python train.py --n_layer=10 --n_kv_head=1 --rope_base=10000.0 --init_std_qkv=0.0384 --init_std_down=0.0231 --init_mimetic=0.7 --lr=0.00154 --grad_clip=1.0 --warmup_steps=259 --train_tokens=314300000
MLP neurons of a small language model. Each row is named by its layer, matrix (gate and up: input weights) and neuron, and shows model dimensions 0-95. Each number is 50 + 15 x the weight over its row's rms, rounded and kept within 0 to 99. A neuron's up and down rows have the sign that makes its largest values positive.
A block is one neuron, or neurons of one layer that tend to fire together. After each block is what it responds to, as a language model described it from the Wikipedia text at the highest values.

L2.gate598:82 33 68 45 49 43 53 71 44 34 45 69 74 58 71 64 69 50 76 55 72 43 67 65 52 41 82 44 49 33 54 72 65 53 64 50 52 74 52 51 49 31 56 34 49 40 81 52 23 43 44 68 45 50 33 22 41 48 45 63 25 40 35 48 37 42 43 43 43 35 44 66 63 66 60 30 25 67 29 55 56 40 41 54 39 71 42 26 24 45 54 57 76 56 37 29
L2.up598:59 47 60 42 53 56 41 66 45 68 55 44 19 46 78 53 38 69 37 59 63 68 02 56 48 40 36 40 61 75 70 52 54 47 47 81 33 58 51 44 39 51 57 27 37 33 35 66 43 23 51 60 78 36 61 41 33 55 53 47 54 36 48 49 51 24 36 54 48 48 76 33 65 59 58 20 34 83 47 52 56 38 25 60 41 57 32 45 46 56 60 59 65 44 35 55
L2.gate630:31 63 65 57 49 50 39 56 55 36 22 41 49 34 66 57 45 52 19 77 38 03 50 75 49 53 66 54 27 69 44 65 79 40 39 73 62 72 43 38 50 58 31 49 19 45 52 68 62 39 68 50 54 43 58 52 36 49 46 57 19 39 40 67 62 45 41 52 35 44 23 63 32 40 30 20 47 48 60 60 50 58 43 61 57 63 53 25 61 60 55 27 63 33 44 46
L2.up630:36 32 96 51 33 52 34 50 69 47 63 51 16 29 61 43 54 41 45 53 52 57 64 61 61 38 54 27 25 51 67 43 57 34 67 72 38 43 49 55 26 72 60 31 36 25 22 47 44 78 68 45 72 30 70 50 46 79 63 40 40 84 51 41 41 48 71 59 53 58 62 49 23 32 32 42 34 53 61 58 40 42 37 53 34 71 40 19 58 38 42 44 40 46 33 63
Responds to: Opening parenthesis in lists. Opening parentheses (and brackets) right after a name, number or unit in tables and stat lists, as in "/ 10 (0)", "(aged 22)" and "[3]"; weaker on "und" in undrafted or undisclosed.

L3.gate43:39 68 35 47 58 72 36 64 43 72 64 36 41 51 79 52 55 60 81 73 68 42 30 69 56 70 32 41 36 40 60 73 28 41 39 14 36 40 19 55 68 54 50 52 55 52 53 61 46 64 59 16 31 59 80 59 66 37 41 46 60 51 46 34 42 46 49 48 40 42 47 49 71 35 67 45 41 70 42 29 82 48 54 35 63 58 53 74 39 54 51 26 56 37 67 48
L3.up43:59 63 65 65 63 29 43 25 22 51 57 40 42 55 16 29 23 82 48 35 29 35 15 56 29 53 47 42 42 55 20 13 62 42 61 46 39 30 49 43 59 61 46 45 56 30 58 42 65 29 55 51 68 62 63 39 45 74 34 48 28 47 56 72 37 76 26 33 48 50 60 49 50 52 38 64 46 50 36 15 39 58 72 52 31 53 31 37 65 28 48 30 56 46 59 49
L3.gate154:48 37 51 53 57 37 42 67 39 74 57 69 67 86 49 78 57 25 39 46 32 61 37 65 65 54 28 56 31 25 49 49 44 64 69 55 63 26 52 61 62 56 42 43 48 60 41 49 63 46 65 52 39 52 46 45 59 46 30 47 49 18 49 53 41 57 38 63 51 33 62 75 64 52 57 79 44 46 53 13 60 54 43 82 53 81 35 38 42 99 48 66 33 34 51 52
L3.up154:32 36 58 37 77 61 36 67 74 58 43 42 46 42 48 37 56 40 39 52 51 57 56 67 38 81 39 45 69 27 41 39 58 62 57 52 62 65 28 29 68 50 81 34 63 39 47 54 27 73 54 48 63 69 25 37 52 32 24 59 33 21 86 44 64 68 30 87 37 36 17 66 54 61 40 72 44 40 31 67 46 49 57 34 81 35 37 70 40 56 71 28 54 72 73 38
L3.gate533:57 33 60 68 27 44 53 42 65 58 58 35 43 36 59 75 64 41 55 42 39 81 47 73 74 48 44 46 75 45 28 55 49 55 51 56 51 47 83 54 45 68 72 61 42 50 51 43 43 48 34 49 41 52 59 48 64 77 57 59 30 55 66 77 54 44 22 58 63 26 39 52 31 38 50 40 66 49 65 40 38 47 65 44 46 29 53 44 23 26 54 56 53 19 32 57
L3.up533:64 47 61 50 13 52 34 55 66 74 57 62 47 80 46 82 49 48 39 62 61 56 35 57 41 65 41 53 72 64 19 54 42 36 50 58 49 45 51 34 82 59 70 36 41 70 67 62 43 35 47 07 58 46 72 67 70 52 46 67 40 65 60 56 50 53 46 61 39 24 49 47 66 73 57 38 58 43 39 73 49 64 61 55 51 61 44 70 45 36 45 52 69 25 41 34
L3.gate699:46 74 58 65 66 52 50 50 58 60 33 61 51 81 59 56 28 65 38 36 46 64 58 59 60 55 45 42 68 44 52 52 36 36 50 38 69 46 53 54 61 59 66 35 43 62 84 58 77 48 35 59 56 74 41 56 50 68 05 41 23 49 68 32 27 85 48 50 15 41 68 52 43 44 62 33 56 56 53 45 44 64 62 45 53 61 32 76 47 51 56 43 25 40 49 45
L3.up699:64 19 60 45 38 56 68 34 80 43 58 58 33 56 50 62 59 47 51 36 61 51 57 43 85 77 30 66 58 53 65 52 50 25 56 33 42 45 57 38 64 69 78 19 70 60 58 49 18 83 48 40 49 55 53 31 28 33 70 58 59 52 50 49 63 32 64 77 38 37 68 77 62 50 60 42 42 48 38 37 64 58 55 51 37 41 53 54 66 64 20 48 29 57 53 49
Responds to: High digits ending numbers. Single digit tokens 5–9 that end a multi-digit number, usually a year's last digit or a table figure, e.g. 196|7, 4:4|9, 2,35|7.

L6.gate49:34 63 46 46 56 38 71 56 63 64 62 42 60 51 68 45 54 67 41 53 50 20 72 49 50 67 28 59 32 47 50 67 32 37 55 14 67 47 58 69 55 69 65 74 45 41 38 51 52 23 18 29 37 47 47 45 26 59 31 50 68 76 53 33 63 56 35 51 67 36 46 48 56 69 45 36 58 29 50 40 35 66 61 72 51 41 56 19 37 58 39 34 82 53 71 37
L6.up49:61 36 62 32 44 62 58 59 24 58 53 70 37 47 45 39 24 66 47 61 42 59 61 50 21 55 51 54 83 53 30 41 35 46 31 34 70 39 64 38 47 49 63 58 37 50 19 51 46 44 55 35 39 50 46 49 64 52 39 48 30 78 45 61 31 55 65 56 41 36 32 65 44 46 75 40 87 48 37 45 57 43 71 59 27 68 42 41 49 52 60 23 11 56 51 38
L6.gate95:22 55 52 55 48 36 66 49 42 44 52 71 66 30 46 35 40 48 53 43 48 33 65 34 25 42 90 54 45 78 69 73 41 49 39 55 70 63 53 63 41 59 57 57 55 45 21 43 24 34 67 23 42 38 17 49 72 45 77 63 46 41 55 19 52 57 42 44 50 51 55 47 65 57 50 57 61 70 44 51 46 28 59 47 34 52 38 64 35 38 38 42 47 42 67 38
L6.up95:21 62 66 33 64 59 55 66 55 54 62 55 46 43 47 69 46 41 50 26 43 19 30 39 37 60 64 62 45 48 59 47 55 37 42 23 41 63 48 27 72 60 68 55 42 57 57 52 01 61 74 40 52 50 33 55 48 30 87 51 49 40 34 24 37 52 46 63 74 37 30 45 39 51 57 56 58 44 48 57 54 53 67 29 36 64 27 36 36 49 52 24 35 41 43 40
L6.gate162:61 43 60 30 58 34 59 58 31 59 16 71 69 38 69 52 74 37 55 40 56 45 50 39 32 63 59 57 65 52 45 55 38 47 63 66 57 57 53 40 55 69 74 63 40 67 44 58 58 60 42 53 27 27 60 79 33 49 99 82 47 58 66 36 65 40 18 46 31 51 78 71 39 56 74 63 62 63 48 21 65 57 41 64 38 60 15 59 41 54 37 85 37 62 56 32
L6.up162:70 57 51 56 36 46 75 56 72 70 66 65 70 47 52 34 35 65 36 71 56 63 72 43 46 82 25 73 24 30 52 58 57 43 61 40 23 41 39 69 62 40 80 39 44 70 22 61 20 53 48 38 44 75 95 51 45 23 45 51 64 41 38 45 33 65 51 69 35 55 55 31 44 37 27 54 46 54 75 63 31 57 47 43 57 59 42 50 55 26 36 84 42 47 51 44
L6.gate461:40 47 18 32 43 45 60 83 78 49 42 56 44 32 51 71 76 63 59 62 50 54 73 47 32 65 34 21 33 35 53 58 54 43 72 36 67 41 43 74 53 38 72 71 65 26 56 40 43 49 52 69 31 70 70 24 29 60 53 57 27 69 53 59 57 49 74 43 55 51 50 85 70 55 38 42 64 66 58 50 39 46 45 59 44 31 35 65 31 50 47 34 53 45 30 40
L6.up461:37 59 36 61 55 37 33 30 44 36 51 91 55 50 53 72 56 74 70 80 53 64 53 42 52 73 69 43 61 56 36 44 22 61 62 65 59 36 61 58 62 47 26 39 32 86 27 26 49 36 53 46 45 33 33 67 51 09 47 71 32 61 35 52 63 71 62 39 76 66 27 58 55 60 50 69 57 45 41 45 33 50 57 44 03 51 64 35 43 44 37 54 44 70 60 49
L6.gate473:39 57 43 33 74 50 61 49 40 44 29 59 61 60 41 39 55 74 93 39 60 68 55 37 17 26 59 40 28 54 34 44 60 35 46 40 42 53 42 49 54 77 37 68 54 54 30 55 58 30 33 48 38 38 41 50 42 49 58 57 25 34 30 57 53 43 40 40 67 42 47 51 40 48 48 61 66 51 36 48 67 47 44 66 34 40 64 29 52 76 38 69 57 21 15 22
L6.up473:32 69 58 36 61 56 65 49 53 42 46 41 49 29 24 49 38 61 53 11 42 66 30 41 53 50 37 55 70 40 66 42 37 62 60 46 51 67 26 63 35 57 74 49 39 50 44 74 29 44 48 84 30 42 32 57 45 28 38 74 33 37 55 26 48 73 42 62 72 68 67 30 35 38 49 44 41 49 52 46 54 42 28 40 59 40 31 52 46 49 40 69 72 35 38 76
L6.gate502:16 56 46 48 69 47 53 68 48 54 53 74 48 49 44 38 59 65 42 56 52 49 41 47 18 44 47 77 38 19 47 84 63 52 59 39 30 36 52 22 71 32 54 60 77 15 40 34 58 41 52 61 49 41 51 36 64 39 23 73 45 60 42 43 60 77 32 74 73 45 59 44 52 49 74 43 62 79 61 42 51 29 38 47 54 57 57 57 41 52 39 48 66 45 80 22
L6.up502:41 51 63 45 34 45 75 78 66 40 47 42 49 49 48 55 36 44 71 54 46 41 47 39 48 42 55 95 63 29 76 36 62 36 48 47 52 40 88 28 43 64 50 58 43 26 39 37 56 52 44 52 68 46 66 58 41 20 46 62 32 46 50 44 38 44 56 11 56 43 57 60 47 40 79 60 35 35 51 25 53 23 23 62 29 39 55 67 21 24 41 36 45 31 68 49
L6.gate694:52 28 43 32 68 46 49 74 68 44 43 56 71 54 79 08 55 42 51 42 52 26 31 43 41 61 71 62 66 48 26 76 42 62 51 64 56 41 59 44 65 67 57 50 61 30 69 41 32 40 60 57 30 43 37 59 55 68 21 55 43 57 53 49 45 60 08 59 38 33 59 52 56 52 71 62 44 57 62 32 62 48 51 41 16 54 37 54 38 33 68 59 52 28 40 25
L6.up694:32 44 77 36 46 43 88 46 35 65 40 54 43 33 28 57 45 40 60 31 66 28 50 63 33 54 60 50 59 68 69 19 42 62 53 35 47 28 60 41 32 38 40 57 26 83 41 93 61 05 23 38 45 47 46 52 45 29 45 63 49 60 36 44 45 48 56 22 55 53 47 35 52 51 52 39 43 51 48 56 32 47 46 53 16 22 43 25 38 58 49 42 50 57 58 40
L6.gate701:53 63 47 67 59 69 76 72 25 58 54 47 06 46 65 89 71 68 49 58 49 51 44 51 54 41 70 57 54 51 52 61 58 37 89 40 46 99 72 56 56 64 26 87 63 49 32 14 63 39 55 56 50 52 53 53 39 48 61 47 67 62 42 55 60 39 44 35 31 39 25 69 47 33 47 59 53 48 43 54 49 41 41 60 49 64 42 50 60 36 30 47 48 45 55 56
L6.up701:57 66 48 66 43 49 41 81 45 38 74 64 53 53 44 71 65 47 45 26 20 56 49 41 60 73 53 57 52 27 51 56 41 60 48 52 68 60 67 42 53 51 66 34 66 54 26 51 66 41 67 38 57 70 38 57 48 60 09 51 48 86 58 26 43 58 31 27 52 43 79 55 49 61 59 45 62 52 34 58 44 65 36 48 39 60 31 51 58 63 63 55 55 72 44 44
Responds to: Year digits and place names. Tokens that complete a year or place name in factual text: year digits (19·9·4, 201·4) and states, countries, cities (California, Virginia, Kansas, Pakistan).

L3.gate308:66 34 36 50 19 66 72 49 29 65 57 38 51 68 75 46 65 46 32 58 62 61 44 72 55 50 67 66 46 49 55 41 51 55 30 31 55 66 70 57 34 77 40 39 57 21 55 47 41 39 48 58 54 44 55 31 29 77 65 43 26 31 42 49 42 50 46 60 36 37 51 55 75 43 37 20 70 60 31 56 40 50 38 52 48 42 47 33 45 45 67 45 71 37 64 60
L3.up308:36 31 59 64 54 61 66 58 43 78 40 58 36 60 57 56 86 61 47 77 49 41 34 65 35 35 52 37 47 60 57 47 52 44 49 71 48 79 38 50 33 69 52 52 82 35 59 42 53 28 61 43 59 25 27 27 43 65 53 46 59 31 32 45 35 47 70 44 42 58 58 60 38 39 45 38 72 78 17 77 50 33 32 40 62 81 55 61 54 69 17 43 67 37 27 56
L3.gate412:41 65 35 16 58 52 53 75 44 31 49 27 61 37 44 61 57 40 54 45 50 35 55 46 07 53 68 50 64 59 14 81 47 41 73 62 42 87 71 76 72 79 71 35 45 40 66 63 54 51 47 58 63 27 40 53 37 48 49 61 25 50 14 57 58 41 52 57 41 47 53 48 83 25 54 32 50 38 60 62 45 09 39 44 53 49 70 00 43 49 40 42 70 60 50 66
L3.up412:41 31 64 58 81 35 30 46 54 50 73 72 54 22 52 38 49 51 56 48 37 58 31 63 50 81 34 53 48 42 62 65 43 43 40 44 41 58 52 55 41 64 60 56 81 57 71 57 42 64 47 33 37 25 38 41 51 45 47 31 60 39 37 63 61 57 58 44 48 59 28 91 37 49 93 26 25 71 37 47 15 73 19 37 65 68 71 63 70 51 54 73 56 33 43 66
L3.gate486:63 41 48 46 51 63 32 87 30 48 28 52 29 61 60 47 50 55 44 70 73 50 56 65 41 51 64 55 42 41 51 48 53 61 42 48 39 47 40 33 54 81 41 30 88 47 30 51 39 42 57 63 40 26 69 41 57 48 39 42 58 43 56 69 57 57 53 63 41 47 33 69 76 34 33 42 67 62 49 53 70 50 39 73 53 69 67 37 48 32 53 39 45 41 28 49
L3.up486:24 52 87 36 63 45 71 82 26 44 57 37 48 60 50 28 62 34 62 45 72 38 51 53 31 67 44 63 43 58 74 67 61 32 24 62 59 18 46 46 67 65 56 43 60 47 38 60 62 62 48 35 78 36 58 64 63 44 47 49 33 28 47 58 56 44 47 63 57 48 58 54 83 44 39 21 67 60 30 55 50 37 39 50 28 62 59 34 44 44 40 49 38 55 54 54
L3.gate552:29 34 43 46 34 39 46 45 39 48 64 50 23 44 32 56 99 42 16 52 73 39 47 83 30 47 48 44 12 55 56 22 48 38 42 28 57 82 25 48 32 64 45 32 41 16 41 30 43 42 64 56 69 54 53 47 48 49 38 50 31 41 49 41 72 47 66 45 54 26 51 48 49 30 42 39 42 58 49 50 50 65 19 71 46 63 35 58 51 57 53 35 55 29 71 64
L3.up552:66 36 32 39 58 45 51 65 32 31 30 47 47 52 53 49 38 48 65 38 97 43 35 58 44 21 47 58 38 57 53 59 52 56 41 70 66 66 70 62 23 48 47 49 46 40 40 45 57 46 62 77 80 32 17 29 45 59 52 69 49 54 56 50 86 54 48 67 13 71 26 32 74 28 41 33 57 69 59 64 26 62 31 66 38 51 62 40 42 33 47 59 56 56 56 61
Responds to: Opening parenthetical brackets. Opening parenthesis or bracket right after a name or item in tables and lists, as in medalist(s), athlete (RUS), 1951 (aged 25).

L6.gate98:48 48 62 36 60 67 43 62 36 61 51 53 49 35 53 53 44 68 53 38 57 66 46 36 41 24 24 24 24 66 10 52 70 56 63 75 49 41 49 74 41 69 89 53 60 67 69 51 70 60 66 56 80 79 37 38 49 27 49 81 60 56 52 69 72 38 70 28 53 50 41 71 55 72 69 61 53 67 58 26 28 54 40 34 71 58 43 65 31 50 41 50 52 27 35 29
L6.up98:47 76 56 42 66 42 38 58 19 78 42 60 45 60 72 36 58 45 49 47 44 42 32 72 44 42 65 57 71 50 46 34 52 57 63 38 35 71 25 70 18 79 61 40 37 72 51 36 46 34 34 49 46 74 30 53 57 51 66 74 50 24 51 43 43 57 78 48 65 34 39 62 40 46 32 57 58 46 34 59 65 39 45 64 75 71 37 55 56 60 66 53 62 40 65 41
L6.gate179:58 61 57 47 54 55 52 56 57 41 40 65 33 60 67 22 64 75 50 53 32 67 46 32 64 45 50 52 47 30 42 52 57 46 37 65 52 49 45 72 62 75 48 35 60 40 58 64 41 48 36 52 43 52 30 48 69 75 54 56 52 16 26 39 49 55 65 43 63 37 29 59 45 88 55 33 29 48 25 63 56 61 48 70 57 48 59 72 37 32 32 39 44 47 70 35
L6.up179:85 42 20 35 59 31 19 62 46 28 46 63 48 66 58 41 54 33 31 45 44 54 60 46 37 30 36 45 80 68 46 47 59 57 48 55 42 75 31 49 46 92 56 51 67 39 51 57 45 67 42 60 56 67 41 37 65 44 63 84 56 40 25 55 37 64 58 60 65 45 38 38 63 45 39 50 36 46 47 38 48 47 53 83 81 42 76 53 46 55 51 67 67 74 26 40
L6.gate233:63 63 48 61 70 65 57 41 99 67 40 40 59 32 44 09 52 67 41 55 32 47 40 67 47 30 32 70 69 75 14 35 44 56 54 32 28 50 44 52 56 54 47 45 51 47 63 63 62 45 69 60 56 59 20 51 66 77 58 60 46 50 51 60 71 42 43 29 48 26 49 43 45 67 29 61 39 46 60 42 72 39 45 49 39 45 54 24 61 27 62 40 51 48 66 57
L6.up233:43 22 72 42 64 58 53 55 69 42 48 46 54 41 46 94 57 35 21 31 42 48 70 80 53 64 45 52 77 54 22 53 38 46 29 72 48 50 68 52 66 66 56 40 66 21 46 60 32 58 47 37 59 43 40 73 54 85 59 73 65 46 49 62 51 36 56 46 72 48 39 59 56 68 46 67 23 16 70 63 31 40 53 50 64 44 58 30 42 50 61 60 56 55 60 46
L6.gate244:44 72 45 51 32 31 79 33 41 15 21 52 47 42 35 47 48 73 75 64 42 50 60 38 37 60 58 72 37 60 33 55 38 52 33 27 39 58 44 71 39 51 26 26 40 34 80 55 70 51 43 40 47 27 32 50 54 36 54 26 54 48 48 28 61 58 50 46 46 77 33 61 37 28 50 49 67 54 37 28 45 74 26 51 67 49 57 40 42 58 63 32 49 37 49 52
L6.up244:18 57 23 37 66 55 42 58 55 62 44 63 59 40 37 43 58 58 45 30 76 70 67 57 37 37 28 49 46 49 56 71 69 55 63 30 43 48 54 77 43 25 35 46 50 59 48 54 25 24 65 71 37 54 49 63 81 64 61 48 58 50 47 72 72 53 52 51 33 54 29 57 73 47 46 49 70 59 50 63 34 56 74 59 62 62 46 45 48 70 50 75 14 46 41 25
L6.gate358:35 52 48 46 61 64 56 45 66 38 56 70 30 53 35 75 82 39 41 29 58 37 66 35 71 45 66 52 56 57 49 54 84 42 52 72 48 47 06 01 39 48 29 62 14 32 33 61 33 48 56 50 72 40 59 69 53 78 59 44 26 53 41 51 66 74 54 43 26 47 51 42 42 49 48 40 37 44 33 52 53 40 36 44 40 31 28 28 14 61 41 35 50 28 62 59
L6.up358:58 37 28 73 72 51 70 33 72 51 38 63 60 56 56 42 42 54 56 41 23 44 36 47 57 27 27 22 54 55 28 37 17 54 54 48 32 40 60 22 54 43 38 68 36 49 59 50 44 58 35 49 74 16 42 42 46 36 60 57 65 52 68 47 42 43 82 18 35 51 35 38 77 32 59 73 53 49 24 45 65 73 61 76 36 66 50 60 39 39 63 44 82 57 40 53
L6.gate438:55 45 54 71 76 45 74 29 14 44 44 66 63 35 72 77 44 73 15 61 64 38 48 69 29 58 39 59 49 74 25 51 53 35 66 51 58 64 29 35 50 63 35 40 36 40 78 42 33 52 45 40 58 49 56 35 32 49 76 54 51 32 43 58 67 18 97 53 68 51 23 68 55 65 51 39 55 33 40 58 42 79 21 79 62 50 39 42 39 61 43 51 46 50 41 37
L6.up438:40 33 68 24 66 49 47 61 23 47 38 43 37 08 33 39 50 75 62 40 65 55 56 66 32 26 24 57 76 42 69 44 30 46 51 72 32 68 67 35 33 72 49 42 48 47 37 53 25 55 61 42 52 51 67 46 87 26 78 73 53 26 13 60 63 58 72 40 56 38 38 48 54 53 58 53 56 43 50 32 47 35 10 62 60 57 34 42 57 57 58 36 51 17 58 57
L6.gate471:71 39 52 39 53 20 72 86 64 41 46 31 41 45 19 66 49 65 62 83 63 03 62 35 53 53 43 49 42 54 42 22 25 61 33 54 33 45 64 76 52 65 36 20 28 46 60 65 60 44 68 53 65 27 56 36 59 30 76 14 54 42 35 78 70 32 34 54 40 59 20 49 48 54 56 35 60 64 51 57 46 70 46 45 60 38 63 63 32 52 31 30 46 28 33 42
L6.up471:51 55 53 60 61 21 63 43 29 43 35 49 52 46 42 31 66 67 39 51 55 42 61 56 44 70 57 54 42 33 31 50 63 52 60 37 17 66 62 69 35 30 63 31 28 50 80 41 29 37 48 58 41 21 28 59 42 39 39 41 36 34 59 43 68 27 48 23 59 63 54 86 32 37 39 45 60 71 30 55 41 50 64 52 49 54 39 54 52 59 43 68 90 07 46 63
L6.gate653:53 55 64 25 61 75 62 46 29 37 35 36 66 32 45 61 45 52 45 45 34 42 66 48 59 55 70 37 46 59 43 33 26 54 31 63 34 63 54 49 45 59 32 74 47 00 38 41 41 52 60 34 28 40 58 48 51 26 71 66 27 43 69 59 37 59 29 60 42 27 46 53 58 22 68 29 38 50 38 41 42 65 29 34 43 56 46 50 60 43 46 57 47 50 27 40
L6.up653:39 45 89 58 64 57 64 83 37 31 42 71 71 59 71 37 68 37 26 42 73 34 44 77 22 55 59 57 41 51 56 68 52 43 09 58 32 39 52 38 30 38 48 60 71 47 41 45 51 47 51 32 46 32 50 87 26 64 56 63 60 60 40 25 43 32 50 49 30 46 74 81 62 44 49 36 35 56 40 82 90 53 49 55 49 36 54 32 44 57 52 59 22 48 60 66
Responds to: Parenthetical openers in lists. Opening parentheses, and sometimes separators like × or |, right after a name or measurement in lists, tables and infoboxes, e.g. Mick Jagger (born, 21 m (69 ft, 581 (1872.

L2.gate138:43 48 58 54 74 45 50 74 60 59 52 41 09 36 79 43 48 58 35 59 43 61 18 66 43 46 46 35 70 49 52 52 46 48 41 64 28 61 06 60 48 70 16 77 89 40 27 35 48 37 79 44 42 55 25 52 50 50 47 61 67 29 62 25 41 37 53 70 29 41 41 40 52 62 62 32 58 28 66 42 69 54 61 58 65 47 67 71 35 79 45 52 44 48 53 52
L2.up138:35 60 45 71 74 45 44 60 34 47 67 44 66 52 60 39 89 36 32 62 76 58 70 50 54 32 00 34 66 43 52 62 44 46 71 69 44 36 63 30 47 24 76 49 54 44 52 75 47 52 52 52 40 53 49 49 41 33 59 48 43 51 35 49 70 30 46 51 33 58 55 85 30 34 58 79 58 55 41 60 49 61 53 58 71 55 42 80 38 70 62 51 43 51 34 66
L2.gate302:26 52 64 38 76 67 41 80 54 53 64 49 44 60 59 63 73 33 47 43 32 53 55 33 48 27 20 50 76 49 63 52 51 35 62 44 75 57 59 76 66 32 46 64 41 26 31 43 45 44 58 45 46 64 45 30 61 26 49 60 35 42 56 41 40 33 30 46 40 30 64 35 50 56 56 61 57 69 41 64 71 65 55 56 57 59 56 41 40 59 33 62 66 47 34 27
L2.up302:25 57 35 48 44 48 41 35 42 55 56 54 56 54 31 34 61 39 28 51 46 35 31 72 67 71 64 36 79 41 54 33 41 76 69 45 45 92 45 25 40 44 14 31 56 52 49 48 12 72 51 58 72 54 41 42 37 61 56 51 39 42 46 34 67 59 68 61 52 66 66 59 65 47 59 50 38 60 35 85 57 37 61 55 52 72 55 43 47 45 61 58 69 21 80 36
Responds to: Final digit of years. The last digit of four-digit years in dates, such as 2017 in "May 18, 2017" or 1949 in a birth date, occasionally other long numbers.